Part of a small language model's weights: MLP 2304 tanh GELU.
MLP neurons of a small language model. Each row is named by its layer, matrix (up: input weights; down: output weights) and neuron, and shows model dimensions 160-255. Each number is 500 + 40 x the weight over its row's rms, rounded and kept within 0 to 999. Numbers have three digits each.
After each neuron's rows, "fires after" lists the tokens most often just before its 100 highest values on Wikipedia text that the model never trained on.

L9.up332:583519492494551549436503464491490517549512510471402533512504504518498488520562545444433535501570521445457512507500513499457491479468463454400433508473486455480494571517478540520556487508524477553517553467496529530477521453562484471501543485446486500554472509492524496442479542495538465501
L9.down332:522493433488476542499457466533472477547425519537480522440506517547520527486530471574549482480555501525515509573471448590560475542535490489593412371543517454528492462503550478510518463489487533464503513490547530446531528490539531549540493572443490501451492496433475493559469533481433481492
fires after: "s", "n", "al", "an", " not", "ter"

L9.up900:530536487488548569425527535458583468473488511464446547603479504478519503455460575522538463482504512487511459494513454487411518471502523538504451523472509496447515434475519485457505547556543445502598533390465589476490489534511473439524513434508510503523586529475517489515478434519519481549
L9.down900:490488535506497450528518495481593518428605444489529520504575466597478499528455504542516545548505542427500507440474530448453447452521543483530445520490478481606517499525554500487494470465505495574556479521539488531443437483479520557481563481524488458554522516490468460525458522502549455539
fires after: "s", "n", "port", "ch", "p"

L9.up737:555467520502503489511534514528497531501479460395461593494478534486532489500580542457554496482553514536463481591493479542506465570491510410531505516497460498483462482496513436471512562546508512469520505469484548551537570512505521516475476449504515525533474509497470497456398503465538496561
L9.down737:545531521450493532465568506448485521445490484496474468464570528524502475448431459438482481496473435554418523510532573449567460612523522417469468457533504557445451411456482456483417444540444494456404496480498512484517503537544532512490584445552543498536567457538509518505537501523558503501
fires after: "\n"

L5.up346:568569468449555560482467515497482551476537476488529511461495494535518596498556439512488508577462452461498453504543458480466489544461457549525569461543516459538548526375443448476505481547552493460419537493452513533493521525465579467537514529557532461440439483459577541490489567463480502483
L5.down346:414537550496443542475510521425478477437464558465578478513553497500548518518486435496536494534521486424447509532517482532452520516476487500405535575477443495454495454571485516427549507451492458484478469497508518553480445489511493499517422491527496445548455507491483463394554505430561421526
fires after: "ma", "n", "e", " Se", "is", " E"

L9.up1636:574505574468502517477464508546494514491531579433454481537507483483404492485432483502488496514525470571479470495495521580550400494448526418468501499507436481593517506493585526523527493565443509548447567465556528484536571464581591469436542430564488556456499509570488518499530489448511464510
L9.down1636:520435495408499586494538540479465457471556496506565478512523496522551530514549429556497556557474532474479494478475446439523546465532479493513522437398475516488447525480537504454595466451486450481577441536572559495535453551503451506541493497522476520536492487503547479497477505478460441469
fires after: " st", "D", " feature", " state", " not"

L9.up249:528453527555531571490528507508450466488489529531477473489475519470487512464525542522558495479510499442478527522523503518458535496479502501461497553537519454572543531531530502513574595482527507488522583543450500478551493502507465485520479599499531469541468379502546461488491490553446421514
L9.down249:496490453486451500489490481505461516558529515524533445558551476493579551507505480467551549501532496499541541609485493513500486533512531495429491570527461549494393404545476588408538449410431464441490516458489399480535529457463537465530458539507537517512401490493454567595571489496531477452
fires after: "s", " El", " d", " La", "ult", " S"

L9.up2045:552564450474470529419418538543455407467490517473532476554520538509470517542547512560482522524425518517496437473503449560401482453459512496528481464548461572465490574489492545476467511450490395465522416474534497484456552536538564415462494532542578493543489538487499484559517594449477508491
L9.down2045:533477416534563541534436466483449536522498528496481518504451469486504510492545495527540434476464431511506528523489568519543493483470468538384457519465543482519491542544555437527476557458542550540527523506471484474530473489501482475515487552506463462528462485468475422492484575512527421560
fires after: " re", " be", " as", " was", "re", " un"

L5.up1979:511514527538523492493623458485600538472491546493575492583514468516539526476494597540510445432494520524516517561469480433517441488484565560432488473549509453472524435477490518520541454462494503519453500491505476514535488536583508575557468536570515478539413531528462534559540483406517470522
L5.down1979:435504466503536483508513480485488433494482547512543552516521457583552505532559481446525488498441510408401456482550525513450403486477522475465514508490400558501485514499504524497541496473456498506463451551431508487570480556539517505560428491538475546510518463486441490439520465455442423540
fires after: " E", " Bro", " Bo", " Le", " Z"

L9.up1652:526541530549494411484485422505492487480475575528507521493487500539446568563510475545520414484523521525511474472464505473511527487556508448577483476509474491447501443474559523497497564537540506551487474479598526512507544555455512459478508440471484472518492511403505501497453467523540442482
L9.down1652:535500508496474556500581487491483514515474552449559466524470544454523557475488436513506558486476508464523471433503513511502479443434476501504437479477490526479441555512495502586512492502562518479446484494528523508490528532464449404463561417539542469483523502484513508529491455542476410442
fires after: "-", "al", "/", "C", "H", "–"

L9.up1110:509550526482527469524554519502521482526522532494478523469548477495508430480546540500511470513488426483477523447508532473490492509520484502491476489573500449406594535501510426471472475513506490525547479465492513498550516619502508489522480540531532486467497525520617472454477516525514509550
L9.down1110:543544443480509493518477478488508473531537502532436503474500587451474491585496514461483466470494445561403496496471501487505437555571472492505490517492422422462595508497515485512515539522550441604527557441533518485470516540474477493591460498489469488534616439451568473437572529471546517509
fires after: "s", " Al", " As", "in", " I"

L5.up731:500559490505501564549566492516488460543533519562535484477495530495533439515461548518503472452451462551570511533445381499452458499468524479561390499528594478542561518489492514480604526471475549556497483562544478522444512536505552519526538528518497520625491489551497521543480488464482463504
L5.down731:514475492541536538516524486488506467533479488472469561477485483584445460497484524504526504470554509506540466423505530489481496524478525474542499507495426570493428573462498566569452495494492424481456517552473487469448479520390530501482478474483512508536498427492471537519554483523528525523
fires after: "lu", "j", " Qu", "e", " Z", " Le"

L5.up892:514510529459541472429452463469495472473533519500430521431515529514484455537553490455548561454474555496484555473497522466398463462485507601479531472559468546540470545498462486505488532530497501458462533507458431505506499425532481479503454448493510483471456480471482446495522535507456489484
L5.down892:503477519537433499522547448438512496557452520582478433494543531503514548469427562480541467514552489472486529521503480483485507460477479481506497474546481482486518545500504502458570490489471440514419519494510558469498417469493546509554487448571506444530477440455523486459449574496568465529
fires after: " ", "l", "ea"

L9.up2215:545518527541553529475524461407454484489582489475522484506616485563512502481493500495511449537529470560451528501552548472553540465517537545461489410471454551507547481421493551467503532509577531513429547522477582472509569504493500456480547447522487487529508452500592563496472508514507487486
L9.down2215:524501515523523430511614522531527567509438513544523549445526503484481431468561457475558475465490530588566504506459534530541467521508475464364460477542490424531491534500525471495540588486522480515474492491494465525483503548520491510518613503502520571463460575455458495452541548489489530515
fires after: "an", "il", "a", "land", "re", "ig"

L9.up1886:504518555488492491490479486489463539512523545472517475637551457494464555512547456437523477494481451485424545481523468475481428505556535451449516457501464541472491564523466513517540485475447540471519557528518563485525495493471509465534528413504547526431470478536507561534505544470529483443
L9.down1886:523489471462433479499548472530487474505454549463527465433463540508491499511505464485531556529532513478576482477470540455517475458444494569458469472500479511537496482538433489543473498577465440482451452466470539445539493570505519451467506485518465471494470505511528597482520517578546484501
fires after: "li", "u", " Ju", "i", " Ri", " mo"

L9.up2251:498419510539495470390575479514476487494564503501478499452490512580534469517454527536469410503539550516468518430529565539442514474498542395505474489511478544538545613534537523493512496484492481548516472491473462496433500541410486433456519504498520485489550480439473507478503539527570497490
L9.down2251:452464474555513490512495535538445493448526562493586450462536569483447549431438453524555531542536473524509431467537490508465460535557522401542537567519522575532468601491476554536496416572486490500488564466470459539473535425535535432452582509494505489490512536518567476418506422503435457479
fires after: " W", " w", " we", " War", " P", "st"

L9.up947:517519519521525513446449440541502523439500571413553547436506492496475494541486539419514454528469518429460448474612424496407483479505480447545466475513548442486497486475499521484486488442458434532515508472468463549491546579460507472498525458550577497569575535486529523406546492452503493478
L9.down947:535560564493502470498549482497466438518476507526463463500525520555506521502489570487464584495500486550499510467401471496574473496449498480493497481501468433587522502513477488473531525556473401562454456485538507513461528497524485548497516552566578576443485484514487548558511492518448497463
fires after: "s", "al", "as", " a", ":", " an"

L9.up1083:514476449500514492547472516479539498480451507455512493468579531484427481506549420525495495507515496577478496433503536477545474448479569509574548431515491534494495626511517421462579484470515466508526481500486517525467541555492521457616492560474452500498505503505488414502491548494492487518
L9.down1083:548586545519498465398530549498477568475476506454477466448457526534541510544454485435489400530450470467534514525476491553435455453523515420478501509469476468441493493505538513470524507537507470475479485573483460497532523459532446546488500496507554439462536479505501571446486469525544378501
fires after: " ", " as", " a", " was"

L5.up1575:463479532499477505521527486555463568475442465523468498496511535533543530420484469569584486527475555555471515505516555547494534475522508503461514466484507398458482465493514486513515482548579494522440451430509468500527529521428493507457554513532524535493488522550510502521536510418503503481
L5.down1575:499503503519457528445514429504530479491502477514454586538526474465557543531487483500529543554461445502445403490553457479380499513491542525521472444496484571472500481488575515547548542539499509442462471479499480530547511556539495507499464496511446572488482459476441561521436452508483471561
fires after: ".", "n", "e", " (", " se"

L5.up1143:495466475450556543476521507435550523469499511529429498533500573496390557593483528525458503476474465472506457521483544571528416473532532530454487499521484518487483512470506459490517533499552515503468496564501441529526463473446523442419493549436548557396521518444468484477442475517506513496
L5.down1143:457562558432490496528518536491504565445465529483543604520495520448502513460529468509545505496516466477561517619476519468455563475523422442546487532493556474508534516550544457441554532512467551480550457509512539507471502561547514456614486510546453488505446529527443464515523557507577423510
fires after: " ", " Ar", " f", "sh", "il", " w"

L9.up992:514490450524524570456505471515506496419531493493472602538479485559483456567477485492541559465529484492463513531512498462537516577522511516553483500549487501471547515441482499507582509545525460572439483452493576509541515488506530502559528493567538470477543544516508435461491504537476486437
L9.down992:502530553498469516471499553530495496583494476492580480498469515515552531447445550408477534431532485515484500478548500460510455481461513538445512520451471505535523503445506530554518491475475527518461459529445465534495519509511506494434544425547475445458581465478429534445471437565587494467
fires after: " p", " P", " ex", "ur", " Un"

L5.up2192:528512481522498510543580530529476488582515439532511490479552529454501578512462500527484499523570511504514513525524531524532487405506428462546465422462417499521452515420526455553549509490559460562447516447540404447553455551482565436483548500486488441483532521449515482520432529517530534502
L5.down2192:446555456491536495557498483506573538418507471478503551443556501496449534539501528484466506496508431481480511490459512497469457559408546371509440450544433487410459564549540506504525490495553527509526446412477499568487509483512504460563481494576499433495432536510564462468452506518520544488
fires after: "i", "n", "e", "ni", "do", "j"

L9.up2243:550501479524494463530493452520437488488469462474510558478530468512522491582529492505504466458477465460465544467493444517447456501524475373491528469498479545405535506536592552494504527525511505496554479480522553512506465522481457491556561491500531487405539493481532511453494569488511437510
L9.down2243:523506560516481504451497471516475488488483486478504479508479536455542416501408456487463541485566516486555412504505498482481516503516520535441537560470519487543461447499495483495582465515552485578487530553466448446512487485471461529466570486428468413545561456464517481511435499446484489553
fires after: " de", " in", " In", " De", "in"

L9.up1372:605506528484560542526558439485610494423531469534482535476447441477468526506569540456556515486500468509451443464510494466536537469443550508521503441450479442519588558481495447517538538520466468482492495433515575533546458521491513488473456480455514507519505541548486459490435502521505467535
L9.down1372:448541466470517596511487568528557498537531560480541443502534541542424533474493466415541546472479527528465470462476567486584402469548504479478512537547534526500490452408514441451541481553538541562448465540555568504448540479553477543464496528473547449490518519478523558522526540473524501533
fires after: "n", "s", "in", " Un", "ru", " In"

L9.up1194:492540538502484521491515496543433539463578536519463516495504461516507492500546454395545527505472517576518486455498484527443454518475504459474495484562521494473547507482541531409545506431470547503532534577507538530527449533558595460523471468471554484618586461467540576494540454500561528467
L9.down1194:487503544476510513445499495501552514479481459590544465508520495515464497514497445488479502522536490448493493564520523502497507520567490495473459505522516646508474525464479431505490475562545490474546530489529496510405518451571515554538540469504497490490614523534475539385428616526537524510
fires after: "s", ",", "|", "es", "ers"

L9.up2069:525453448478433467496494517409423452506483485445455558475505464495544512543484438462564545488450565535489541468473473510471518432464552412459502486525460525514513540468476469513489527502547468451538539541625553548549521516531531530484458505485496538505513533438489522514463579508475486514
L9.down2069:545551492513498487412425419522527533497495472504477518514436590509478480439511433530469487466511529474489566526535491506531482474442497499587519492583528412439526529494504529488539469474463490502551452487503556563440537454542508490490528449437481493551551479469451518448475495506536520481
fires after: " re", " 3", ".", " 4", " 5"

L9.up1914:543486467557450492473536429567466537497440534503507525491464511493520507480510512488458535514500534496534493476523484489484469504506428495463481447507482482494566500499520493487483468450490508557495535474478479429497445460515519448457475549526530531580513565479556468570472420503504478528
L9.down1914:546469432508460456535491441428411499485496503468544522463505471442510435495469467562489475489607547483501629492461470504466561455476536434525536536509512570456511522523572550491437529459514499408495441455517455556481493497539519478488500551505585554458500507492518459474521528485472484518
fires after: "s", " S", "S"

L5.up890:548546531478565436539425521437605429385507617472499517538450473555487524553557497435513533514503550467570533426493446503515489525469587499467481554466492480611496484504496475530484480578516542450495450452559484520512473558508492488451534563501487531528482483526432541531522550498516520549
L5.down890:515489463487449533543418527475452449492493586516469506520553475488502474410397423518534530506460424477464486449520534517506476527489444477422529468520463454539544560543507537518476430590531484560433474536478557549555507477516446496473482459512525511449556444504557512555495508487468487512
fires after: "\n", "{", " U", "n"